{"n_kv_head": 12, "head_dim": 32, "norm": "layernorm", "parallel_block": false, "init": "normal", "lr": 0.000411, "grad_clip": 1.0, "batch_tokens": 65536, "dataset": "wikipedia_en"}
MLP neurons of a small language model. Each row is named by its layer, matrix (up: input weights) and neuron, and shows model dimensions 0-95. Each number is 128 + 32 x the weight over its row's rms, rounded and kept within 0 to 255. Numbers have three digits each.
After each neuron's rows, "fires on" lists the tokens most often at its 100 highest values on Wikipedia text that the model never trained on.

L2.up1459:181137159121175154058127089103093154102095137126121065101147162116119059099092167176083124161131138110130134087102120095103132148152149113157173143194150156241131132109088103115163096207153046145153142232133132175130141143094073118110162101090148113121137179063133134098167120080167113184
fires on: "/", "ong", " ", " out", " states"

L7.up697:123148132125174082134115087160127156113131145106161139183157095106130100115111186141073112128095080068101180172138123146133125177176147129121169152119178120094155182154055147105156098122143179147096119179139167133151127155107076188137122080133113118116156140097140092093146113124090100177
fires on: " (", " in"

L7.up530:136087149124116155056109105106147136145143134055138048106084087144140160115138184059100129133100091167080118103153075120139176174149083109123185096138068164158103118138118139112085115117151103109138170165138094196140213163156121122144162086152049179091141148115094110132146118122074162079
fires on: " at", " in", "'s", ","

L2.up1292:160138134136085164180121210148094176089121180185162096145166115159083168131094203141161117157151167159155132132082150128108123151123117132096115084103062170146113097109109158125046096140092102130112172082133101147165079119167157105166123121110155157071168122173134097136113138110175123116
fires on: "let", "ot", "ond", "ont", "ollow", " Cort"

L7.up1031:101128140113210104130127135161155103073101158169209124178092160122136060177103147089121125106179163154183164147116080129123131139149134142118165060080088121101172125145091165098137109071129166115074164105125095106142117151100096107161131116131140136096208109121177134119101119112096100148
fires on: "-", " in", " the", " on", " of", " c"

L4.up1017:105117173118128144117129111063115116181136160079121045106104101069167160110139125091137085151147116039145096089128131087153139155100171100106150111114194171136141164163161087119131148166123137179105133172160115120120117192144150149173155137170130211109070152123115147118148107139140140137
fires on: ",", "'s", "M", "er", "),", "SA"

L7.up470:141117083143175135035122156147113134142185114130137137113140084145131118082095131180115123170171150100156121141158123077146106089189108161155181137145096080072156094082134086061093106111112110120125141209115140108091111125071125070113111105087197142092137146121145114128096131134177087153
fires on: " in", " of", " on"

L7.up1340:135126158098158111154084162159137135068174163112139147113141066142099149120112109155101144153157141134133143067151132080140150134175180095133175025086127072108174038096090099122149108078141161105062158112145147129141159102061148110138122089133091141171118149167183113142118134127133059084
fires on: " for", " |", " Nominated", " in", " at"

L4.up685:076112096133107106142135122072089084116185075178143087124140160112106112163117092147099143120080094157015099124152073107169118097183139010114166122184173143084173150142174122143147107109106102128099196116119134121137178072139122127104146094133090113080084131148123165080150064091109155145
fires on: " in", ".", " |", " A", " a", " European"

L7.up1021:131118128125107168115125155095143126166147056094085071157095182142116127132127145142082152122094079151118108119116105141116165118200088120126114188137134117108160120180181113153137201124141160165114155114153153129114132119145186142133106115137116161094156169139134165147137073142017190122
fires on: " m", " g", "u", "mi", "h", "ah"

L7.up1303:158120157142146119051122133154111160129125060102138081124137130155132100116135223136090109160105137121100117131087118061180114161165145148093169163134089125092127085136123073134143089182176117196116145181074169172086185145096152147104175112105097148060210138140144121118131103059163097150
fires on: " (", " in", ",", "."

L4.up56:133108157044131169072116133111113142109142074151106105206169145191116127153111116060066110117129117110144142117147064103104102215139114076155171131169168093156118152094108111144180144171151123111166144120187123086179142085147123120121128129095141110143040111122190114109151115103097071140
fires on: ".", ").", "\".", "==", " "

L2.up821:091195132097153120099133124111122119140111158150167192127102162129100186169139104056200144128092119096100124150089145132118106120107053118150165126178166096093141103124128138155130105094138121134171134073117169131121164166122089105149096199196157148071142086131161089156085153101157083126
fires on: " band", "l", " R", " language", " metal", " Soul"

L7.up266:151135120142160111108083106101147112106148095108108114075153128122102179108070118163111164129151125115104164157134093106114131174110108134180153114115143131110103121124121139086186172072103090113136153081120033135170139174059125172163148100168110123060053126114115134123104199059150079166
fires on: " and", "–", "'", " or", "-", " ("

L7.up234:163112121145134130180112117084128114173099102189115115129070098146091090181095148050080125185145135147154124149148089133229134151107155130114055000121170088141115176084091156161147128124156116144111128056096163089121118112176150105113088134171099157158155135117115094156100163158079099085
fires on: " to", " the", " which", " from", " that", ")"

L4.up995:145163129038148108188136112124161086081153138200130153115174102072132129117070114087183075158185095133091088105126134089153130118174164114053102136095083091069125096138131111101163123088171139093116179099040134151106188050146140115150146135152108067116128113162123125139082123156101144095
fires on: " (", " (−", " ap", " UTC", ")", "^{"

L2.up908:065129101104079123152162179136087147145083026129102153131132154144180117123141097092135169122122142130135151170194119116111199152118160111165134073084127115159064130154183139094152154161159145162110127125104160117162195156091135127164118093043081117114135132067154107118201139145134098114
fires on: "oy", " side", "ay", " who", "iam"

L7.up383:096132124100099160109070144117076185066107101166111134102115156084113145189136125089088092118137100126086111166156098128110128117096138129125079079069138103058072163100105138143105124163130144131107147155107131090159108134098129150124101123164114122100139184111186126098112188136078099126
fires on: "-", ".", " 0", "st", " 1"

L2.up1431:120145156106172132135110178101088166135119148066150170084137172124098110179158127142154120110099144096105158186199129131132144132197093106150157127190089120111129126120133144133158121070124139133049152127126172142102151148123147162137106131163136142119157117147179158101157096118104078162
fires on: " "

L7.up563:131126115156130135142113163120175130131097128097101135193126176133125129159104089194138060085155164095194183093129041138132142155133149158148070147164127129072137107105093162077104160069134116161074111151154115118117128124161104103133132127150147177166179141113148120063139082137129110116
fires on: ",", " the"

L7.up179:154134138149095127187127154129096119140083120184120088126175120152115146127144137102126129159150129090104132136174046111166120223159145143211136095129159117144057092137073137176121133090144132115141160130092056160153109157104170098168114134129111114108200137110123124157112149140152075141
fires on: ",", " from", " the", " and", " New", " of"

L4.up6:172147107137154177099139134065087126112129063124061130077136154139086160135110159100171129097136136129118106129095109130135129111139151137184166168113128161116051074154108183113151127145164083116067198151110003161146153127176125197021165106203114180188198143130106165133108139164155116120
fires on: "-", "0", "b", "ol", " of", "he"

L7.up546:086119116090120124127112101157127136119149197198125120187134153197074100122144099173125155134154165196123104082115137114145144132177106127140118093138147114130144119141119160097114142127149133134168087169096055186083176164071122182049178099109121218117102148131138090088092139093098175152
fires on: " |", ".", "\n", "4"

L4.up247:118132090162086151114106049057088176164150099161142190119174112020158138184135116143134063167121120121136119096057098145141164141112097121069120141170125167081125045145117117114157157089192126118102129149100109221112119168099114107141180116135132130105085134137099081073088093092151109142
fires on: "==", "===", "===="

L7.up1240:029126083153134126109127148115141200152143050118096119186105175136132096113086133178144107137074157095111120142116139139072156103112136107099154084122128115130141071104164133125058113120143101209116100106156110130115150106171117102104121114166151095106168108158160111107144101102105066119
fires on: ",", "–", " |", ":"

L4.up1419:116054058084129120146148069120119153107098070137096107125072136136118141151166120136154115101010109159148144124158061165116118097115092093135172093095149064132174133179175142086137130116169157174118168093131143148111160068111122107185157142145145169101142126153182140147202125153075173134
fires on: " \"", "\"", "h", "-", "ur", "ah"

L7.up1464:079117124139105090131117080189135161106084120149117160159175078154133154124092118099137152163133138063098115140069107121185124113145185119129166153109145166105067121113122126123111131142137122171123112138158140120103099159137199100051115109120088160152128129186149091098128173127190110088
fires on: " to", " of", ",", "s", " from", "ers"

L7.up330:119169131139132124120114141172123171182175074127086105144172137148135094175098173101153154156148149089108139120124133094146111183093160076123184134115109115125129125150062088125094112143231145182121141112054146160117145135093141139095167182111060129104213112091170123148157105124162163033
fires on: " M", " J", " P", " T", " H", " at"

L2.up772:116169125141176115138126140139135146106104097128098126182089166055081149172153106096163139110095196124100110101101144123096124142080140116147129161114136122187077088067124132119186105111177069104124137161176129192114178158141106083117144153110145122024166083082162125136103119059145151159
fires on: " B", " M", " R"

L7.up28:108144154154156111118133125107169109176201115173168143090127152142084054124116114099130161111154109146108089073206131066157158089195119122153068141128132147129072075119084106120084164109097126096121157156115089152144145136024119199151124094167136195142116143128127116170120148140095130092
fires on: "\n", " |", " /"

L7.up514:099132135143101088115162112100099174104168128095148119172140109143116139105135201139075163108113165153168117130141080099111107135156144163146167133182108120131155116108168067090140133127162116120143166085100094150095194110101205111131178142119088131116154138121185114113078184113156073084
fires on: " to", " in", " into", " from", " of", " ("

L7.up388:154149130124089105123079201131148223076147130127105091160089095096080176113109113046101104184170100147110148075128086099107122124113139075055038104142154064170142147094119101184098152149133090149103167139112087162179120097138155138116133144129124149162136105111111145129161129162166088093
fires on: ".", " and", ",", " |", ";"

L7.up503:117105157127145086112121125143164116119056130113111116145101057163145115050132158160101105201168092130076141115096144128088084131159134127091155129127203152144128165125160071078085084175113146133151152161167190085038148145140175109135169112085160091129079164157132098114156149074209120168
fires on: " of", "-", ",", " from", "\",", "),"

L7.up717:151137156102172161085114120116092133081160100174154060156155141172092108129066178156103165139083106077105134186125131096146167082215105155120190133149085128104119114142115140097157133128114111160055158135118177092128177174158108161075121100163078170106138142095142129073090075126106088193
fires on: " |", ".", ",", " Qualification"

L7.up29:111161109128099127115151073079107138146096092150086127116050163090140141177177153168109119080128129129115155156106106121180117196112187145152151153082110161155164140171138138057093155066160164140128109104124125120134144119073199107156136142158156168044156157138205154120201101116049144119
fires on: "-", " \"", "–", ":", "."

L2.up1170:119191088149124149121100117089106168117140204137085142140070160127186139153079111092162148142108103162164101185102106167124152138105105174104109124103123134117171109157126137113161161122085125175100094098086079168138088122091104130060105145158155082114124122112067146111104122116060060163
fires on: "ar", "l", " well", " much", " far"

L7.up811:077155140129131086076117087160118188132086110106144101143128136184164097165092191118124065156148132107114080164074129148127152150157146133115144140118132134147144134134102142112126095116134167152104132150171131124169118167140134113152164081105107149081169170098118120096141108144142083103
fires on: " was", " were", " are", " is", "-", " of"

L7.up1038:162129130144130132108153099169148140125078120138140158125097145144120092069113150083159153158144123080181089141171137110077151168156119152072128108156152100118053094124140093158126136106118162153103112164138122138161111114112164125113093168137105103138158139212165147126175130161131108132
fires on: ",", "r"

L2.up500:123206176136161136119098175127130091128158126126150107101136098092128116098146115175114089120112107182113126130178090108082116069206142125144115081169115081126075121126141138105116106091067145113114166107176147110106131135157152152164075076144099100103165162149172176030066129147171096162
fires on: " ", "j", " Port", "g", " Ltd", "ap"

L7.up776:153177129115135114143131111098093124063189167155075087056109050099087123193103098067147100168179091151129123103094111112164128148112174128039148081167147156134096116156081122145106123143130141082198173116155096143098120085185222152146126106126130141078109134122127149133164211138166154120
fires on: ".", " the", " and", " |", " that"

L7.up1246:108135157126156128116104150070068177141184151101158153181141107178139124151097170084146119114153126086130109134108106160096131134102150073086171140144184086124152089101118085086122167123177124083153133197059129199110118120075163114134191122124108142160155123090140147133174149108156112054
fires on: " to", " of", "===", "==", "====", "|"

L7.up808:078154158112145130098127068074062109132124138114126077168103133150128139209111109129132161107135183078135176087107090124181098192153156174148105170105116151132223127128081104116156169114177122088110166059117111181136091139154106146095105099139114221095172147130115110120152156126123083082
fires on: " to", ",", "–", " Robert"

L4.up344:135157147137120146146120038171124161135119122164139134109131119111083143150133094117145089143174165109129094126154133084127150165082149183078114127104131111146067095126147146133102157078153137137120232132061109174089189079138152112113164163160112142125147139125121109161138120165066191109
fires on: "\"", ".", "|", " \""

L7.up1425:108197079122162114051094168139147125159154110137060130153109144117117121139096122037121139128101130120119128121093141147122118136123141078126147113110112108154129116107141126072120179103206079168147108137114117161142200106083181172148127109135140144100126094167123161113133134160154193128
fires on: ",", "\n", "."

L2.up249:136129192100118162106139115105115112141147145148117076135142177123168129122123127131071119103135129114170141146177151131138153131173113115181144133110090103121188164122115117100149112120095116127087140109141130081138147188109198137077105140175122106116169186138167134173172123148091067143
fires on: " Field", "ert", " 3", "let", " Charles"

L7.up1393:158093119144172099131109148086119110159155117117186177102109085117132152099082160101089111172170145066089107171102122103175165112146149163105163158091099117080052109152141116121071179177201090172142207148085095094116162180122142178128130133167139166085168121133130114089115077123136136101
fires on: ",", "\n", " |", " (", ";", "tern"

L7.up1074:105116081097103116143141130091104166109099096168115136163105068178107115128122125149082128148110136151156120065098049160145133116111097165139083146134164181134173154073116122091088112110184142156109130065106108089083140062144174138117155147196126174148115126156156122119177156173113182123
fires on: " |", " and", " that", " he", " which", " it"

L7.up1384:155156096149147149118104147106125118123140093077131115096174134060102169127125170134099089160125137135128147115084078107170104155158143112110093139124186170134105140102168127098115161108152122122143116137067119154169176086123126134161130106138142127122078124130124102107138125061135115126
fires on: " and", " a", " as", " in", " ("

L2.up1481:137128152131129125157123163139093106128107101136144112132108135172128157085134090074181120067134100084078115078091094133157097116149104000102165147125163129152141123140136134095081131139162077169107248179140097173081078128113126104123168124141171115119171122098109167098158094077126133079
fires on: "A", " a", "S", "^{", " A"

L7.up722:114098131144178165166135099163118121162125131111163136069091062124175123077121144137121126127124100079084109129103110124145135173147166110167107091176214120164050148132167149149109092163167142168172137108100108075119118157068137162198158114084096137074117149134127112123088110132182141127
fires on: ","

L2.up796:127109147119167147125132135071168128135160112068124138110142122090119105094115197128114107136065098084158122151113103215116165129164135140092102160140129202064138144147157166162121140168151117125085128153124063156100157133142153187110134130181092094125142192108214138156174090154156153087
fires on: " around", "ham", "|---|---|---|---|---|", "|", " eastern", " Phoenix"

L2.up1416:124154142158108136077131060154077119109128114120123123102146102079139131136142141118161087150115142135096086161131140117196080177120150114097110174099167099121130211155135092163148144123142145136174161123123041131165117131108100072133162127113138136172088132067179099080124120156147085130
fires on: "\"", " later", " leader", " Mario", " member"

L7.up903:127109113123155120116052136090128172137194175139106077197142139132117035154076105117108107130122156095144121103135100113123186120127116157149168083153101057139099090142092151106112158127078068154125110078180107162126088130121154112068093103140113151108082175116183113139159097084132144149
fires on: "\n", " the", " him", " them", " it"

L4.up112:112112118117188154113111164125115133154151102182149145136125147127126112187150130120120156132141159095118132107171150081124123122080143160070115066113085100055143083098129120152181137070113148148145165104074082162087154108149107115152185131223149137103118160119156097147158139135095160091
fires on: " ", " (−", ")", ":", " −", " ."

L4.up701:127175079157153137099133124142117081130148118093126077143147173120187173150110122135097136128122104101089090148148147060120095216092133103101140128137125125110123147144055070133145128223187150098114143118122124102122138069111154127105140148147142109024103113120140105151117065140091140135
fires on: ",", "===", " f", " der", " ===", " Second"

L7.up859:096147138068088169060125185091073147168106087159073135124129150148176131073124110027098121111171151119148079137123153128127137119174169066107091135143080146140172150090106078138086100122171096160072142174094096165150159101144124144130111090210089133155122151143118187119188104140134158044
fires on: ",", ".", "iz", "g", "2"

L7.up1129:155143115083124147184116134135166107145151095111124141148090105165096146129074199086127098124135131163078179145159096116202137112200111090118097116102130186093134127144156162051097151046131112103072124093147142131122184207104144157126146142139134115020161151137148141110096135124108161135
fires on: "-", ",", " of", " in", " the"

L7.up1263:150115150153129162128109132088129160117175113107131098160190109177139098137117125112171162064123160066149202113145156112146065152128131120135153119125159122208109081154075135161168160097130085120119124172124127210161109218039071110162122137087113149090184154114171139162161167140162141142
fires on: " as", ",", " of", " in", " to", " the"

L7.up755:110150133093184126121081079099159177137198131146085131125117124113089128206065129100140060122142145124147104118152094183136130076144122123081101101168142140149163128124133082122137150112175104128154161094134148133105183122096160100151170098125119093130124121160123146191115098165114170093
fires on: " |", " -", "–", "-", "."

L2.up269:061083107143117178111077137132034147102152156140204150143171157116108125135100154123116087111091144113151073128170126124087144108204070140099063059137184145165100120124107140167124141123169000139098164068113086143144136150104172134099118073165150160183123144084091079141164164103149084115
fires on: " hours", " Awards", " office", "ama", "ha"

L7.up377:114155165126071115097133170171134189102117100181122148114107140109123134168121131087067112242182127186128124087170115087137112145073169087103144107130162131180156098138122079147058104162148114157110174218146128172108112159156134144075154154123105174164166109142108117089139130108199147043
fires on: "T", " at", " T", " At", " from"

L4.up424:119104147117124176171124083075114071155129137128170144148144095137137178139133111067158135149156146092065124095174137079187142098147126097099112099086119161144081103166153118130095093095129138125112163120066117122107152179127162116178190111177128165067156136128109117173199089109095163165
fires on: ",", "),"

L7.up194:146112095098126108087051158057175194136150131205076092115144101147083045135073100090104155128118087075114120137123112087137144085111169122136074142118113078101101142182074093108110125139102109144099125118093163139164091138099128147089100127188130146089133148151161148193148132155060112121
fires on: " |", ",", "-", " and", " of"

L4.up43:127075089150163115130115110130127205193104064131128152098124059119086103119149100097101124160103149136130124129064087141140134095170074113124118102172149135131102128128139135122138159112156106142102192137145186134095178206087129130124110095131137147066100168159112112142129109122137182140
fires on: "==", " ==", " has", " are", " include", ":"

L7.up404:129078152113088114157136160133103127169137154125095192196140137144110120117143194157089111161155138125133199082169077142159112151107111106151156122138144115128131123091146098131119130141172145171171087150148047109102169108117087080065165155113135141089181083123089133073149109136138129113
fires on: ",", " and", " |", "op"

L7.up320:103149126113147114166108125146177145150127131160160182052117085106078121162129120120163115115127184138102090103154111143119102089072148093125109115120124171154104113064118132076079124053132156154135190107109142101096173116037171088166167156086138104135152141146108119138132115133113144124
fires on: ".", " |", ".,"

L2.up936:140120100124094144104136152163111139082117132152095142093132132099085174177166132182160090098180132125101112113181132076099128193131163102133135119101084086096120184066173097107124107101110107116098250094104138158119101154124164085093117093107160152107124166186143093046153126101179117135
fires on: "ist", "t", "let", " end", "6"

L7.up1330:149138107082154135066096139122160167129149104151136170178097159163130145069066129150128120134148145137174156049148137100099129090121136130140135100182124157164118125153164122100131088135168102100088170140179157117121133157131124114058116147121142122153147146117200143128113116158128135105
fires on: " to", " of", " can", " could"

L2.up295:079129178124112121086140063123071148140143124056151147105147142178137163107122189116122139166099172095116150150122090124096136061136142195171122133156115131134134169127125172136049120073105119164133165082119085105109181118144120141135075144158124145073174223132092118148093087117101080098
fires on: " then", "o", "co", " also", " been"

L7.up1347:124119139157092201156111110116152136114112077132114143133150119130125097116146186112050170141103092045185101180203142081125143155160118156155129070125158114115132106136151125167144107092157112158076149110128109130115124136110171130178099218122135090141133161114159110125147128117151138152
fires on: " as", ","

L2.up792:169135185149114147110086104101104152150134175095112105087098110101147142174122251114109111133159212122145136139086132155138127150098117188206071094160147150139104157089099098128098146168149070140110103144165190170179118154079067095187090110135145179142146150173117124148118155137157093146
fires on: " and", " I", " art", " series", " role"

L2.up1281:180131096051113153174126148147155102087129101142130139151163175094106134175130125144102112111139113155112151180093134085100159169148145074090132119145096071121080141075131104162098057117114123154122189073094109154101152127111136098094119118135157148085146142229184116113131056101139119143
fires on: "9", "ed", "let", "6", "ot", "ted"

L2.up221:106196200154109130092070153070143129137163127098143097136149155105130143173073067088186119176112129131076123158134136152138074130090099140153183141159133123055171118138159117141163138172165131142151126149133145147187112181109084119127125082142144138112177162153110126145126196085117125102
fires on: "f", "br", " del", " cultural", "sp", "F"

L7.up887:113173132108118122145080093126115134104112119117084117076110044082090084171098100112109079135128131147150114178109105184174147092119125106102068174117148122113095155101133126153056120138181105109178090062181108095127162093102165123149096137140098107208120119212095124138154173155093128122
fires on: ".", "–", "er", " that", "is", " and"

L4.up776:131077142154178183143101149137136115079107096075135142139106105143103134131168102141139114117204157128126126130134159086134149124102095040064161146152143098107105090096131086162148136138122116146141211200078084129143141131150147138132162144200113083117185141110122162119177074151122158104
fires on: "%", "-", "}", " or", "|", " and"

L4.up1165:152150188135190144117169145113087142145137123092181119133112116162130104129134196148103137143084155125131130164135101098133160100205110108110115137189100100157162141109090131172114148117161121159050179120123129204054222132113151124071113091149090136138175148177173153141152110144145104116
fires on: "\n", "|---|---|---|---|---|", "|---|---|---|---|", "|---|---|---|", "|", " It"

L2.up775:117116123194124132147133138070146149179137133101113079160131166184092176127126145055203124139123164064130129111123167102158133181109141107136125140155173105114119086145119128108162120175142059117124129184134070154144114142126156110089090124153132183106121143066078102162072139113099078110
fires on: "C", " C", "B", "F"

L4.up1372:134093159115101127141145144037146142132088095087105150128125161080132192126163156111150120098166130151116098169131156137119162095077117123137181171094094169118061139121098145098092171115189127149114201116101091192097115189148155142129141018161186162115150161084133124129140081104094171111
fires on: "-", " of", "o", " be", " is"

L7.up1041:139125101132121139192089139110136102172157138121178153137141082146127123099091128055185116156087120072155143177047148093190097140107121086058088072150141135152134129115197165147099086143156083186165121129146147064145189124049167087139119106110156088148134115176091093163171115133129152146
fires on: ",", ":", "–", " and", " |"

L4.up1361:075139176102150120088124115125128158140088086102159204087146096117155148155112114124145099134127118085081184095071136090100123142093146101093141113044179128079116120167130079082150175138114117092143149088168102143129106141092163132171097152134102135122148116103056118110075144161096150110
fires on: " R", "BA", "==", " Rey", " its"

L7.up369:136131123121156160118099167098082118129155123073096120123137079093153123077099137143092101187087169142104112151131116073165114082172120144086193176193145071108088181198123079077138146137131135160099120125142126132177130152081175142148163140145140084121104163145142105096133156087186100123
fires on: " of", "s", " years", " for", " them", " months"

L7.up1264:139064109154169176143134143094113104115117114136144090160060052174096147113097132103170153157154170091134095148082101131121096156157133108176196112108130146115118100130114118125132088169138144126122199151143119147096120097068116162117226085150088153159192123118109135131172146100127153157
fires on: " is", " was", ",", "|", " and"

L2.up1103:156112148098225152138139162101163134151183125095108057053136112140141066126145149088063155103081106115151140173137098136157162109220094135131152117142160099088145139072158083177116133108168127183138087166115120073130176158077134166150138165200138151158149177191145167135170104149104092179
fires on: ")", "ats", "ents", "}"

L4.up883:191149057172144142101111147157109135099136040128125079108085118219082100097109087094096087104132137160085138123129156084105093048146103039148148124157186107111118110117112070149130108113121125142116172112102096119132136076171089116130127059170089145082161142119127167069123128119182148100
fires on: "%", " code", "S", "D", "O", " Qualification"

L7.up1355:180149082135175114196113135083108179089099129220106141156139121164081151150068128125102160169109128145127097157092119118171118089162147091147106092123115160136081124169117115075158161133164142162141171165155095112104151133086138176098142103159105104106153127177158112152169159150126110157
fires on: ",", " the", " and", " P", " F", "–"

L7.up351:103141146106179083154131107094121120156128133118120122101074131121071108084097126102173162079132182117128155116126124119118128151086186141080133119142138167162142077146190168099093135103127110118127187088113180116161225153086133132136128110122149149141128112155093123138088138119074163133
fires on: " the", "-", ".", "=", " The", " ("

L7.up1070:100146110091137154119112080109101156154097117119130105216155150144109167133159112122196162151107144119155140133159161116129173105129146115088127102104105118098115142083164127127123142153108155150193104145096085128143068114136210110059160107140102136133106138122191157077123116111154135131
fires on: " of", " |", ","

L2.up433:150138122117178168098133121069123086144162180101067103113179129160182107180168151143068138084130101169131149139125147107177141119168147173114073125132107089146153141095155109165092174097159150136156093111139138028095166180109178106112146237171126140108126136160144105116138116168069142137
fires on: ")", "}", " up", "s", " head"

L7.up102:114120111110149169108094151100184150119144157171060119162145144127137114120084149107127123173103099137097136145161180044139106152135099098143154114171160098137121111090102065142158112150132119143061191188142158198108131146043177116099075140160150189123142135178157134116144126187153071097
fires on: " of", " in", " /", " from", " on", " to"

L4.up529:155136185160139115059116185101097104093124121160151072162116183127098131139177142102127156080195142122170107080117061105129128224141169116214094121122082090112112091098111143103164108160175104149141180078146129172127151123140127114137103083088113174164162128122097129165119109135127055052
fires on: " of", " and", "\n", "ur", " &", "ar"

L2.up565:132134105151176157171120070101110168132146200101099105116107124152122153171159194107035087111116138096120130179116120141131183142131129116118152148116156116129134075182099098067191161158141106119163126099137114101174095134121169139139118114167133164082138141096069105157140145165114115112
fires on: "B", "H", "F", " career"

L7.up1322:105173117121100132090104140097139102122151102127034077212208133178107102134119150067094110122090117056142126187126089157116176103129089155116124161157105118121108136150103117117163149148135136120174063176125116127114159161158153153056102153133141196103118151097153133077085127101094137152
fires on: ".", "\n", " "

L7.up759:124112036136122141100128161066148170136191123119125081194181052193088117138046164093133142192103153092117132200096132152138102124180125163120172096170121119127122146165085132181124161154116101184151122135137167114104091192128142119073132097172122138098100172152097117115188187145144180136
fires on: " by", ",", " of", " to", "N", "s"

L2.up1019:073152143104148127084131116140153118117093138175140147096141148123171106107101154104092146099116095064145106129096142142119180128171162138173189182169123102128106147190167137080163076090129189165152153161125165171113140132128138152127151113094129090117141093200129142083100069094060121166
fires on: " (", "ā", "-", "ular", "ī"

L7.up357:078166093108096160077133187132101118110112068129069113105110135118135124196156120151146140116160143154142118155131142135094141123149111194109071175185082137144099203084194132154092164164135130126180096121129149129127169087093117089133111093163140077153108127129209122059081192090147143126
fires on: " of", " out", ".", " over", ":"

L7.up313:070137143154123118134115112143190127121127103170140123135191092102096099180105108120079111182126176153132119109175153125180121130164081151154151045138133160107106139158106094148096109139130170151129100131136099120118143151089154137103178104115168171045087176172119146093117145159131097113
fires on: " Le", " Be", " Sa", " Ro", " Ha", " He"

L4.up833:176146064142098099103134137106148110103134104121098098165150177162130169131133116062117125111117140160106064061166153032138138187123135050065124153142054113112086098144149120175152154180146111096103183181096087181156136087109141106106168094093156084129113135176153113139129121120115081079
fires on: " in", " is", " on", " Second", ",", " UTC"